config.yaml
n_layer: 15
d_model: 768
n_head: 12
n_kv_head: 4
head_dim: 64
d_mlp: 2048
vocab_size: 8192
activation: "swiglu"
norm: "rmsnorm"
norm_place: "pre"
norm_eps: 1e-06
positions: "rope"
rope_base: 93000.0
rope_fraction: 1.0
qk_norm: true
attn_scale: 0.125
bias: "none"
tie_embeddings: false
parallel_block: false
init: "normal"
init_std_qkv: 0.0166
init_std_o: 0.00304
init_std_up: 0.0166
init_std_down: 0.00186
optimizer: "adamw"
lr: 0.000497
beta1: 0.9
beta2: 0.95
weight_decay: 0.27
lr_head: 0.00436
warmup_steps: 433
schedule: "wsd"
decay_fraction: 0.665
decay_shape: "linear"
final_lr_fraction: 0.0
batch_tokens: 65536
seq_len: 512
doc_mask: true
train_tokens: 900600000
steps: 13743
dataset: "wikipedia_en"
MLP neurons of a small language model. Each row is named by its layer, matrix (gate and up: input weights) and neuron, and shows model dimensions 0-63. Each number is 200 + 30 x the weight over its row's rms, rounded and kept within 0 to 999. A neuron's up and down rows have the sign that makes its largest values positive.
After each neuron's rows, "fires on" lists the tokens most often at its 100 highest values on Wikipedia text that the model never trained on.

L11.gate1037,122,218,174,215,195,159,228,212,217,216,226,141,278,220,166,259,164,153,243,211,220,201,257,182,214,217,177,200,175,208,227,200,152,183,191,230,238,171,235,206,225,185,186,248,257,170,213,204,172,174,229,164,201,182,189,210,214,204,163,217,207,180,191,197
L11.up1037,141,224,160,221,196,129,227,178,202,186,188,199,202,206,184,191,178,198,191,160,184,196,216,232,205,211,241,165,188,245,247,250,217,216,200,139,189,186,207,235,206,185,205,155,164,204,199,203,241,188,175,208,182,213,160,174,179,196,167,249,144,205,212,155
fires on: "s", " his", " the", " her", " their"

L11.gate239,195,170,203,197,175,160,195,141,194,175,181,117,139,201,177,235,181,151,227,128,171,179,211,236,203,168,227,205,183,168,248,205,206,141,205,191,199,207,188,203,199,216,193,215,275,236,177,188,182,217,196,207,188,216,161,205,226,195,215,228,202,218,146,241
L11.up239,183,190,213,173,204,193,177,167,174,217,164,159,183,196,191,135,214,176,167,137,177,186,158,165,221,169,235,181,224,175,209,207,162,242,183,214,193,180,226,263,149,200,188,215,184,212,145,175,190,221,191,192,192,229,161,167,185,221,167,222,194,198,248,193
fires on: " On", " on", "On", "born", ","

L11.gate1758,231,197,192,235,148,182,230,236,154,234,167,228,263,149,183,212,241,220,200,203,184,234,189,178,201,223,245,230,171,139,180,171,218,179,187,132,177,195,210,227,167,216,233,229,192,185,184,143,209,237,158,163,193,209,195,205,255,236,218,187,205,175,182,202
L11.up1758,188,230,177,242,188,230,161,155,241,166,188,201,198,236,213,174,185,262,240,181,186,139,215,180,210,159,188,176,207,222,168,170,138,202,232,201,199,213,195,229,225,220,183,170,186,169,198,210,230,244,192,180,244,237,182,273,218,187,156,245,232,181,239,238
fires on: " is", "=", " time", " years", " later"

L12.gate1976,226,180,207,210,201,212,202,211,157,188,205,167,228,187,204,182,159,165,197,192,214,235,204,191,215,284,237,193,258,225,213,189,226,198,232,250,192,183,195,185,180,213,200,209,216,230,196,148,216,198,227,197,112,171,171,177,192,240,199,208,174,201,164,166
L12.up1976,191,207,220,198,217,195,158,183,235,201,156,231,158,172,216,186,200,249,230,231,178,237,217,155,204,217,206,218,210,195,193,155,213,199,216,154,225,227,176,170,221,236,183,203,189,143,177,172,247,223,222,172,202,191,265,186,214,200,262,188,210,180,182,172
fires on: " is", " was", "re"

L12.gate1503,229,176,238,198,166,193,225,214,214,202,181,214,204,219,184,166,120,174,172,239,234,201,204,218,193,179,148,197,154,168,215,172,168,156,191,248,195,143,196,141,174,202,163,176,259,198,172,203,196,144,179,248,225,169,222,189,140,157,228,210,181,202,191,155
L12.up1503,186,198,152,174,211,149,210,237,193,207,179,193,181,206,172,260,182,178,235,208,186,238,241,193,214,242,240,249,147,173,183,196,219,221,187,245,209,229,216,182,219,205,257,233,224,207,210,175,202,227,227,216,199,223,225,185,175,200,199,244,199,224,201,202
fires on: ".", " ."

L12.gate428,227,185,261,215,182,185,245,174,214,160,134,234,196,254,204,185,163,166,245,215,194,179,212,174,209,193,256,235,215,193,167,214,202,209,223,204,264,206,195,209,235,191,221,150,200,221,228,169,152,189,236,204,215,185,189,179,160,158,198,187,186,192,209,213
L12.up428,213,243,193,148,250,235,200,182,220,176,249,215,158,164,182,145,228,169,214,215,211,167,194,198,167,223,244,210,219,187,191,198,249,164,200,216,194,192,212,235,213,210,238,166,230,189,176,215,193,203,221,134,181,164,148,206,176,213,230,209,198,190,195,191
fires on: "e", "ed", "me"

L12.gate1210,204,187,236,164,228,169,160,224,192,154,227,248,188,171,221,252,173,176,237,188,238,210,179,257,170,205,244,172,162,207,150,222,215,223,187,190,233,192,208,251,210,178,194,182,136,215,212,209,166,142,284,191,202,256,137,157,203,231,197,208,245,232,290,239
L12.up1210,224,167,248,229,239,174,255,204,227,224,158,211,241,148,144,210,218,216,191,190,156,227,209,198,197,182,160,198,194,233,261,139,190,171,184,159,229,195,234,157,186,182,281,183,218,218,177,198,217,202,197,257,252,206,181,170,210,226,177,201,184,237,150,217
fires on: ",", "'"

L11.gate472,216,209,212,183,234,201,160,221,203,233,201,190,236,183,157,134,190,205,154,190,221,202,222,173,203,158,221,118,198,218,200,224,249,201,206,192,241,201,198,251,162,206,195,158,146,174,200,203,246,206,235,204,235,161,227,244,217,178,190,225,169,150,214,252
L11.up472,219,121,234,182,163,237,166,184,189,161,181,232,235,188,216,200,164,181,180,150,184,197,238,190,157,236,179,172,202,176,284,201,242,194,221,239,158,193,252,224,197,149,205,212,202,198,174,205,181,256,182,276,183,209,181,200,191,191,167,141,234,207,173,192
fires on: " from", " to", " by", " of", "like", " than"

L11.gate1855,256,193,177,187,166,179,218,219,147,261,177,155,183,241,210,230,164,195,195,208,233,218,168,172,189,163,210,203,197,211,182,199,188,224,225,187,203,168,203,197,225,201,247,192,222,237,190,183,205,187,153,187,183,190,233,213,175,220,209,245,190,216,193,271
L11.up1855,207,154,168,153,211,209,170,194,167,242,192,136,212,207,183,242,190,229,187,195,157,237,190,141,200,208,184,155,208,205,179,274,190,171,209,216,225,186,214,198,207,165,218,198,174,197,208,189,206,208,201,209,209,237,204,174,174,168,186,220,202,215,181,233
fires on: ".", ",", "="

L11.gate425,183,197,235,159,208,227,158,207,193,206,294,222,221,236,182,234,213,211,265,210,228,161,205,218,200,239,255,199,202,187,173,188,205,190,176,174,220,214,204,175,180,191,210,193,218,249,213,224,239,169,190,226,168,266,205,197,187,171,156,196,181,265,214,214
L11.up425,239,244,175,164,225,203,195,204,192,192,114,165,210,197,173,204,159,158,181,227,159,214,209,181,223,240,210,174,189,212,191,279,169,189,220,192,214,212,174,204,144,112,206,202,212,204,162,204,161,224,217,242,214,204,191,234,170,166,223,206,153,163,179,231
fires on: ",", " (", ")", ";"

L11.gate1185,165,215,236,242,186,164,195,199,178,193,212,230,177,214,216,279,183,228,150,178,171,180,181,165,196,172,245,265,252,240,216,228,166,206,216,197,195,237,242,188,212,182,194,178,168,199,191,202,207,163,164,213,181,199,219,232,233,216,227,203,177,198,165,194
L11.up1185,230,147,202,204,162,197,229,179,190,200,168,197,238,156,172,192,263,191,190,173,227,183,206,164,187,170,198,220,189,224,236,204,195,184,223,223,264,199,200,218,238,209,211,204,233,251,208,151,185,131,193,179,177,256,208,148,214,209,243,183,176,232,231,189
fires on: " Be", " be", " sale", " sell"

L11.gate614,201,190,199,217,186,227,195,229,211,219,177,168,175,197,210,214,174,169,211,198,184,217,200,190,206,211,203,205,254,210,216,224,226,211,196,276,208,189,236,237,244,203,256,245,184,200,163,155,223,160,171,176,151,206,184,185,199,182,107,215,137,174,187,218
L11.up614,205,163,225,196,205,191,180,193,208,207,207,227,134,204,196,185,181,189,182,239,161,163,239,259,157,213,224,212,177,200,255,217,179,186,232,219,217,199,232,166,242,118,169,179,157,251,187,196,176,177,201,270,261,207,267,155,219,224,162,208,209,168,205,179
fires on: " the", "  ", "'"

L12.gate1151,217,218,204,203,180,131,160,231,177,171,152,146,242,235,163,126,178,218,238,193,238,190,185,170,211,183,221,186,191,193,184,196,176,185,200,231,219,234,239,189,182,156,211,215,143,210,173,178,196,214,187,162,200,176,169,192,174,208,168,197,143,178,206,222
L12.up1151,190,226,184,196,186,165,238,185,202,208,176,197,215,192,194,182,143,239,273,241,189,180,271,222,169,190,256,193,184,233,176,199,183,223,203,218,197,251,176,264,209,224,202,226,210,184,209,204,226,245,225,168,130,188,195,236,246,255,223,214,187,167,186,217
fires on: " |", "=", "|", "s"

L11.gate133,212,250,222,161,171,172,217,205,218,207,197,163,231,231,221,161,231,225,225,161,241,214,202,216,178,216,184,189,225,234,222,215,240,215,201,240,238,180,228,209,196,189,226,224,139,215,189,194,219,214,242,200,202,212,225,176,161,222,217,176,141,209,209,233
L11.up133,175,227,200,184,244,213,175,246,188,221,187,205,205,155,200,194,148,182,117,218,171,203,208,218,202,179,181,185,190,162,225,202,257,207,181,193,213,285,207,223,170,168,217,241,195,172,200,219,197,232,153,192,255,185,215,279,197,220,215,232,205,185,229,247
fires on: "s", "=", "ns", "ers", " to"

L12.gate1479,240,176,224,251,191,190,235,242,241,190,217,200,236,151,143,219,158,130,206,222,160,188,167,216,166,175,199,202,228,138,231,239,220,219,179,209,175,190,201,202,211,204,169,226,211,217,215,187,172,210,186,251,197,170,268,197,166,238,213,185,187,208,176,196
L12.up1479,238,189,149,207,226,185,263,217,217,176,216,223,241,189,137,201,136,181,200,251,185,138,184,196,216,194,206,248,153,256,190,208,188,198,244,179,177,243,170,177,200,164,162,240,187,241,148,214,221,165,206,194,186,223,181,199,176,198,207,260,160,214,189,247
fires on: " |", ".", "|"

L12.gate750,154,196,174,172,130,224,192,228,194,183,192,160,217,242,178,241,210,205,195,137,209,222,230,169,235,246,185,198,219,280,145,245,261,199,196,202,202,217,185,197,202,202,217,237,239,184,173,258,220,250,214,221,166,180,211,209,158,234,116,180,169,216,228,215
L12.up750,195,210,229,177,193,276,169,207,202,199,189,201,188,248,213,167,234,192,233,182,227,188,144,219,201,232,181,183,223,253,184,193,207,253,206,154,192,210,202,214,259,173,290,239,201,209,208,231,190,187,163,186,171,192,188,224,175,179,196,156,161,186,190,192
fires on: "s", "k", " H", "t", "g"

L12.gate1020,197,145,201,134,200,197,202,226,221,132,223,168,223,213,259,147,216,209,174,262,257,233,227,206,214,197,182,184,264,187,193,252,162,212,195,228,190,185,167,211,239,227,202,179,236,209,158,229,247,255,156,206,124,195,175,155,173,185,250,216,218,225,208,233
L12.up1020,200,218,129,232,195,245,186,150,162,198,245,194,251,197,249,190,175,141,202,192,159,231,171,165,208,225,161,215,202,218,226,155,170,227,179,213,219,206,165,255,209,180,237,171,187,164,204,166,183,252,201,193,203,203,228,192,238,161,162,179,223,179,218,159
fires on: " |", "=", "|", "\n\n"

L12.gate607,222,184,265,240,232,236,262,143,179,187,232,214,175,211,225,246,184,251,176,253,186,217,175,200,181,220,163,236,183,190,237,212,196,128,199,254,157,206,223,223,254,261,195,229,244,183,198,161,240,250,192,201,225,211,265,179,185,174,247,216,246,167,206,193
L12.up607,179,179,200,201,162,202,237,157,161,193,221,235,189,176,266,220,148,199,205,150,288,247,225,200,217,249,189,204,199,232,204,182,180,178,203,224,178,151,182,257,186,204,224,236,199,202,215,191,196,210,147,183,215,154,180,199,205,224,162,191,204,183,224,200
fires on: " |", ";", "|", ":"

L12.gate282,226,163,215,222,226,179,234,180,179,200,177,157,211,151,187,210,189,167,205,198,183,216,193,241,191,191,239,219,164,163,213,216,196,181,207,209,170,148,160,159,183,232,206,211,237,232,203,179,216,202,207,221,197,164,205,154,218,163,178,165,223,220,228,195
L12.up282,198,139,226,179,219,174,210,184,178,177,170,153,181,184,209,249,203,186,196,177,177,239,195,162,207,206,241,173,205,211,220,159,191,201,200,221,213,197,234,212,169,192,185,231,179,170,224,209,217,140,227,189,179,172,210,241,206,186,261,217,209,234,173,222
fires on: " |", "=", " a", " role", "ice"

L11.gate826,227,218,209,219,214,213,214,223,206,227,139,208,266,207,208,181,229,194,237,251,189,265,211,146,146,238,210,191,210,218,174,197,250,254,201,249,170,242,149,173,177,238,224,203,195,253,171,199,258,196,128,177,248,209,197,212,230,183,179,236,207,173,208,204
L11.up826,199,203,214,182,197,241,180,141,192,192,241,221,216,182,185,188,207,180,151,186,207,186,212,207,194,193,182,172,233,189,225,182,164,193,183,160,213,167,186,135,208,179,168,190,174,224,242,253,219,233,231,181,219,195,224,217,171,201,171,200,203,150,190,180
fires on: " the", " as", " to", " named", ")", " a"

L11.gate357,176,201,269,263,150,181,174,198,259,224,174,153,242,203,167,231,206,175,161,200,220,238,186,173,229,166,213,177,208,196,204,195,207,187,222,234,210,234,212,200,162,207,165,208,256,241,176,192,210,168,157,220,188,247,169,258,235,213,228,178,195,227,222,158
L11.up357,185,216,227,216,203,211,200,223,159,250,204,194,190,187,193,190,221,262,131,237,198,211,238,171,188,238,210,195,216,194,185,219,158,206,196,185,229,188,204,168,224,183,225,221,194,219,154,204,231,196,225,223,202,203,174,198,222,196,171,215,184,164,208,240
fires on: " for", " a", "–", " on", " 2", " ("

L12.gate579,207,172,214,217,122,180,204,209,216,159,219,143,187,177,156,182,207,138,198,214,205,223,228,203,246,210,179,180,171,199,197,232,189,158,239,222,173,175,224,219,228,154,179,223,187,205,205,256,240,209,131,189,204,222,223,120,178,166,196,231,270,201,209,201
L12.up579,194,228,185,207,178,137,193,223,210,194,192,192,181,237,200,251,212,196,193,221,250,160,214,200,164,219,189,254,184,190,245,198,193,236,214,160,178,216,156,137,215,183,218,210,150,191,238,230,204,203,188,205,173,236,174,179,211,234,207,202,161,232,232,180
fires on: " The", " the", "s", "ant", "'", " |"

L11.gate947,169,166,157,169,230,177,188,199,186,204,234,239,200,189,224,165,180,207,181,216,195,212,203,229,207,220,152,200,211,236,251,194,232,199,225,247,217,231,239,232,199,175,169,242,209,216,175,238,236,250,154,187,231,245,214,222,242,193,199,252,188,207,194,180
L11.up947,214,197,244,177,210,235,206,214,140,220,225,201,195,220,117,177,230,189,159,191,216,181,206,157,204,259,213,231,199,237,198,182,189,204,156,159,227,184,204,201,199,209,191,180,205,221,189,184,204,193,153,192,183,160,205,176,241,179,188,231,200,160,214,226
fires on: "\n", "'", "\n\n", " under", " ", "-"

L11.gate1073,238,196,185,276,125,177,160,181,185,156,170,213,185,193,197,167,187,233,183,202,257,197,239,185,207,207,250,217,206,258,200,190,243,153,184,185,163,199,148,161,180,213,203,195,211,241,227,192,171,185,176,230,212,222,194,219,169,186,199,196,182,159,186,214
L11.up1073,217,172,162,181,195,194,169,199,203,216,166,196,167,207,193,194,241,220,232,243,233,182,198,174,241,248,160,199,200,191,221,256,160,185,172,191,186,213,161,249,183,225,160,160,237,259,211,179,234,234,159,198,183,195,239,220,133,154,167,172,206,200,206,193
fires on: " |", "\"", " in", ";", " from"

L12.gate628,186,176,191,163,190,156,136,147,249,194,159,196,160,207,123,178,175,192,219,237,180,182,203,157,211,256,222,127,202,216,134,187,192,272,148,278,190,173,242,171,203,166,203,188,175,256,188,119,177,175,175,164,216,207,184,150,177,194,166,207,182,238,247,197
L12.up628,172,154,219,223,202,159,191,199,253,213,175,204,223,168,234,163,150,217,123,131,161,173,214,282,232,219,251,201,234,252,198,213,169,196,207,206,176,195,271,242,196,226,200,218,189,215,230,231,243,176,198,176,203,180,200,168,198,235,201,241,202,200,112,206
fires on: ".", " with", " was", " as", " of", "van"

L11.gate824,247,225,190,173,219,189,191,188,199,267,183,201,211,177,161,205,176,190,195,228,195,220,175,189,181,195,202,172,207,195,279,214,198,221,197,251,214,264,225,144,227,198,188,190,170,235,172,182,229,176,204,129,214,162,197,212,171,265,187,200,181,209,208,249
L11.up824,215,180,252,214,270,166,185,201,241,201,207,275,239,179,178,194,214,174,162,195,220,201,211,238,193,225,197,200,188,181,228,218,249,176,114,208,147,211,267,220,211,172,197,248,188,197,177,233,195,201,204,172,227,182,222,222,238,179,194,131,190,218,245,196
fires on: " to", " in", " as", " for", ".", "T"

L11.gate1997,209,219,221,191,208,200,189,196,213,171,191,169,231,240,174,197,242,154,205,178,235,217,196,210,165,161,192,245,225,183,113,158,186,242,202,219,182,160,202,207,214,135,229,196,211,196,216,132,201,248,208,185,229,181,224,204,237,203,197,197,184,258,218,234
L11.up1997,242,201,212,163,166,234,198,226,232,231,228,166,179,134,223,176,179,245,158,228,216,199,190,211,190,217,245,168,255,218,216,161,229,167,196,203,232,204,221,219,217,193,238,198,194,158,179,208,206,230,137,194,235,155,231,151,184,210,167,177,187,149,187,186
fires on: "s", "us", ")", "S", "e"

L11.gate1866,203,208,237,212,210,190,197,159,171,207,203,145,169,173,213,205,185,229,143,202,253,165,215,201,236,198,254,209,258,242,198,248,193,156,201,249,200,175,185,205,186,214,225,166,169,230,188,180,177,224,246,203,178,204,220,209,161,199,197,261,210,234,215,231
L11.up1866,209,196,276,206,233,170,198,189,234,236,224,147,197,160,217,257,218,222,176,177,255,223,256,213,214,154,148,152,229,248,205,200,235,153,200,232,173,158,238,167,215,170,253,245,218,217,198,175,144,175,231,182,184,211,199,133,224,186,159,286,165,182,214,216
fires on: "|", " in", "-", "–", ",", " In"

L11.gate203,217,198,180,221,171,230,175,206,208,238,170,192,199,186,181,206,210,153,215,184,172,198,223,222,170,176,183,223,218,205,222,235,165,132,240,234,221,209,192,234,173,171,269,193,183,140,176,183,193,278,186,203,192,234,260,161,209,213,103,201,228,203,200,178
L11.up203,176,227,208,170,216,181,194,192,208,259,239,218,215,267,199,145,200,186,139,194,231,155,233,150,235,137,186,163,213,246,199,171,239,178,164,119,208,170,135,223,235,219,217,230,247,190,221,245,226,189,155,194,196,251,201,198,208,140,161,238,159,203,200,214
fires on: "c", "s", "g", "t", "d"

L12.gate1772,202,180,237,195,231,205,217,165,172,168,220,158,232,176,149,153,201,247,239,170,224,149,182,192,251,214,242,175,191,142,148,215,253,173,209,189,192,197,205,186,212,193,186,202,234,205,148,145,227,206,160,205,127,187,161,192,204,192,245,249,195,220,218,169
L12.up1772,176,152,230,158,187,259,239,233,207,184,162,180,193,203,214,202,166,186,177,134,211,126,196,174,208,242,281,206,186,190,196,211,167,189,221,204,176,193,178,183,174,206,191,258,214,209,186,158,211,223,255,157,169,199,190,153,185,158,222,191,212,229,149,253
fires on: ")", "\n\n", "\"", " Center", "–", " ("

L11.gate1476,130,170,210,170,189,191,229,216,214,227,249,233,199,139,169,211,178,201,211,206,250,237,190,162,194,184,227,161,237,180,184,194,195,203,182,157,199,194,214,175,227,182,208,206,201,243,192,164,197,124,145,225,190,236,178,220,248,210,218,233,228,249,160,226
L11.up1476,201,195,238,209,210,228,151,207,233,115,193,167,152,179,191,202,178,237,234,162,166,196,188,187,234,211,233,192,210,189,175,214,179,221,202,238,173,148,208,242,242,143,187,200,222,154,199,217,148,186,218,224,200,172,201,234,161,193,132,211,183,183,199,276
fires on: ".", "\"", " is"

L11.gate1044,158,180,220,190,169,159,218,197,267,198,197,214,163,227,269,203,195,236,193,162,179,199,177,196,193,238,174,208,231,201,202,222,288,192,208,197,189,297,233,185,182,206,194,223,174,214,203,203,191,215,198,279,190,240,254,191,228,226,211,199,186,168,159,195
L11.up1044,179,209,222,257,161,238,207,213,219,195,231,194,189,189,244,214,188,253,161,186,198,246,191,165,201,222,171,186,192,190,201,228,170,196,181,208,246,217,251,188,206,181,218,190,237,150,192,122,247,195,248,174,226,167,174,204,226,193,190,225,159,206,213,169
fires on: " as", " or", " for"

L11.gate1967,189,217,163,211,215,215,232,166,195,200,201,220,225,253,203,173,157,171,205,182,211,283,231,190,221,157,212,244,199,222,204,212,196,226,168,226,225,162,236,160,213,168,170,213,145,209,241,200,234,165,171,158,227,235,181,174,171,216,152,227,247,166,239,201
L11.up1967,227,233,229,243,200,250,233,209,208,249,195,157,182,171,227,192,197,189,212,253,202,234,214,239,165,213,179,237,208,245,181,226,185,202,207,229,194,177,197,244,261,164,173,204,195,236,151,287,203,207,205,192,251,203,209,159,190,174,208,184,209,158,230,191
fires on: " the", ",", " University", " W"

L11.gate643,187,210,250,185,294,222,212,231,193,229,212,247,243,242,204,183,202,173,154,219,185,233,192,174,236,175,216,214,215,225,177,210,236,156,192,197,182,207,170,193,160,192,190,183,170,260,171,174,220,202,211,208,221,202,252,194,135,205,184,204,211,185,199,167
L11.up643,225,186,209,202,195,193,218,227,195,226,269,253,160,195,245,211,198,187,174,159,214,227,208,229,214,175,179,161,225,202,160,180,238,206,183,181,234,173,211,246,219,182,151,132,170,152,207,200,191,220,235,184,185,149,200,220,244,209,235,183,246,268,172,225
fires on: " to", ",", ".", "T", "uc"

L11.gate1569,191,167,213,201,147,216,187,187,167,210,262,192,190,201,203,214,172,211,170,215,240,239,185,196,231,192,203,211,176,175,203,227,223,220,219,181,185,212,175,214,179,194,163,211,182,183,167,172,290,178,237,224,185,167,128,200,229,199,214,187,211,194,193,209
L11.up1569,234,150,187,199,236,223,214,195,159,234,203,220,183,192,199,226,189,162,210,229,211,159,211,214,234,250,177,246,187,160,212,228,242,187,173,193,212,216,208,252,184,151,196,192,193,238,183,186,201,238,231,226,192,232,201,225,199,212,200,177,202,197,163,175
fires on: "-", " of", " from", "|", " (", ";"

L11.gate325,187,174,215,233,225,209,232,207,222,260,162,179,203,175,167,202,146,196,152,181,227,157,198,270,214,180,191,164,210,229,163,185,214,257,207,228,195,210,174,230,201,173,191,188,233,190,224,216,193,214,175,226,183,188,250,175,243,174,235,234,146,208,225,199
L11.up325,197,178,184,186,197,231,207,186,201,194,181,181,185,228,190,183,210,224,167,148,158,190,209,192,173,211,226,199,221,184,173,158,226,170,181,145,203,174,208,191,143,201,201,235,182,193,223,170,201,197,249,205,200,240,242,200,192,176,241,218,222,176,191,240
fires on: " in", " of", ".", " (", " by", ")"

L11.gate2019,202,218,229,160,182,199,191,245,158,173,167,193,187,180,150,211,165,212,230,215,239,212,227,231,157,213,164,213,270,195,218,199,202,169,244,240,159,239,207,207,151,189,234,231,207,201,205,174,224,185,192,200,167,214,160,181,213,199,213,217,199,171,182,226
L11.up2019,167,183,209,178,173,218,196,210,193,234,224,229,220,198,182,235,166,117,142,209,277,210,211,164,194,193,238,194,217,197,230,220,192,209,193,117,236,250,191,215,228,207,221,251,224,217,234,173,267,159,203,251,187,191,198,205,236,135,199,222,207,246,208,212
fires on: "-", " re", "'", "s", " Re"

L11.gate1651,227,209,168,215,189,175,182,163,197,246,212,199,219,240,206,169,187,184,208,217,202,244,200,213,197,188,225,226,172,192,237,261,238,161,230,203,268,218,240,208,146,113,215,193,252,204,165,171,228,218,168,209,165,136,239,200,181,234,143,207,188,193,162,213
L11.up1651,272,242,210,169,191,154,204,218,242,228,219,181,241,196,186,219,162,196,179,223,241,152,182,221,215,215,181,224,159,151,185,211,177,208,156,206,195,184,213,239,155,125,171,157,218,194,126,183,166,225,229,195,207,160,216,211,234,194,167,188,185,189,193,177
fires on: " of", " W", " to", " from", " L", "."

L11.gate879,173,168,217,238,183,134,210,185,224,192,206,179,197,170,132,138,249,178,223,217,234,209,176,201,161,191,184,166,159,205,144,226,227,231,201,201,197,206,255,219,239,221,220,223,219,195,210,208,208,223,184,184,181,171,245,212,247,198,236,239,196,232,193,221
L11.up879,241,194,232,219,208,179,223,188,177,181,240,189,229,248,178,224,193,172,150,184,217,206,174,210,201,208,249,173,217,179,274,194,189,179,210,243,200,217,198,209,148,181,196,211,248,203,206,217,197,174,175,246,172,184,245,210,161,250,172,195,128,212,170,241
fires on: ".", "-", " under", " Under"

L12.gate796,204,137,213,185,174,240,251,208,211,200,203,174,221,189,193,205,144,159,212,224,218,193,170,209,218,194,171,192,184,182,224,205,200,182,237,243,139,187,224,181,252,160,237,221,216,228,215,265,188,212,159,174,188,203,218,244,237,286,197,184,156,238,247,192
L12.up796,224,216,181,229,174,222,191,188,213,220,173,204,233,201,196,271,196,178,280,215,220,288,172,209,194,243,161,176,202,190,225,204,175,238,186,166,167,223,192,156,191,200,232,196,235,251,189,167,255,208,219,174,228,166,216,182,178,219,191,232,137,212,201,180
fires on: "'", "-", " |", " (", ","

L12.gate1452,201,213,170,173,226,142,200,190,192,284,182,162,263,191,168,161,171,201,203,176,159,206,197,166,204,206,268,206,150,215,187,212,225,241,192,240,189,147,223,207,220,184,204,221,235,187,173,285,179,218,192,203,215,190,244,201,195,192,185,214,132,180,206,186
L12.up1452,241,163,181,203,191,175,183,194,230,222,252,178,200,166,147,208,200,201,238,211,220,217,217,181,199,217,247,208,226,200,188,164,239,195,195,240,154,173,208,184,188,123,176,229,194,169,248,188,198,214,194,232,175,188,205,185,192,186,210,205,236,217,238,184
fires on: ".", ")", " the", " number"

L11.gate1386,207,205,173,241,224,195,146,180,195,190,212,225,166,228,202,235,188,155,256,174,181,202,242,234,214,213,238,195,189,257,189,208,204,170,240,226,200,176,272,153,178,219,209,142,241,193,199,211,178,200,218,142,189,221,163,149,177,196,182,179,169,200,235,287
L11.up1386,196,217,202,205,194,183,204,185,224,216,191,229,237,185,197,157,189,165,170,191,192,255,157,185,320,209,156,201,215,165,163,175,214,194,198,204,218,206,177,199,255,169,156,185,181,224,197,213,197,245,213,209,201,250,233,210,240,168,200,266,183,171,194,215
fires on: " \"", "-", ",", " ("

L12.gate511,183,184,172,215,192,258,162,201,204,217,221,172,183,214,216,205,223,184,261,170,208,233,225,219,244,178,209,199,185,177,223,225,196,203,212,248,242,194,213,128,232,216,175,209,194,201,195,161,215,145,187,225,216,164,170,196,180,243,225,217,212,227,198,247
L12.up511,207,190,203,194,213,212,214,229,207,213,153,202,171,170,230,197,283,203,211,181,216,232,228,150,186,157,202,225,209,216,226,210,198,209,197,205,218,237,206,223,222,265,164,220,242,211,164,233,222,164,195,208,189,202,213,210,238,254,196,154,216,187,213,230
fires on: " was", " is", " were", " are", "\n"

L12.gate302,177,206,229,197,175,203,229,223,249,253,227,226,231,228,229,160,179,190,194,213,215,163,232,213,206,224,190,195,227,186,209,176,227,173,195,221,221,247,229,151,188,230,180,183,196,222,120,218,198,185,200,221,230,195,228,171,192,227,237,181,178,158,237,221
L12.up302,223,215,196,195,190,158,186,175,204,216,183,177,161,191,188,215,232,216,264,196,198,221,242,202,194,187,189,178,214,220,184,222,153,190,195,242,231,226,190,232,197,214,156,139,201,155,194,146,157,188,236,231,194,196,169,207,205,186,215,233,186,231,196,263
fires on: " as", " and", " but", " He", ";"

L11.gate776,220,181,195,194,166,184,188,196,140,256,179,213,198,209,199,202,186,145,179,160,235,199,219,237,209,259,220,253,192,246,153,258,172,157,190,199,205,171,206,200,203,187,198,204,193,251,165,198,173,226,146,204,249,238,198,172,186,248,261,226,243,215,239,264
L11.up776,197,231,184,179,213,238,231,236,221,219,256,183,197,283,232,219,181,147,179,226,173,229,189,184,157,199,226,182,225,211,107,211,218,266,196,208,223,171,198,185,173,196,228,212,182,203,183,238,185,271,203,218,168,185,229,199,203,209,238,184,176,193,218,197
fires on: " a", " \"", " in", " (", ","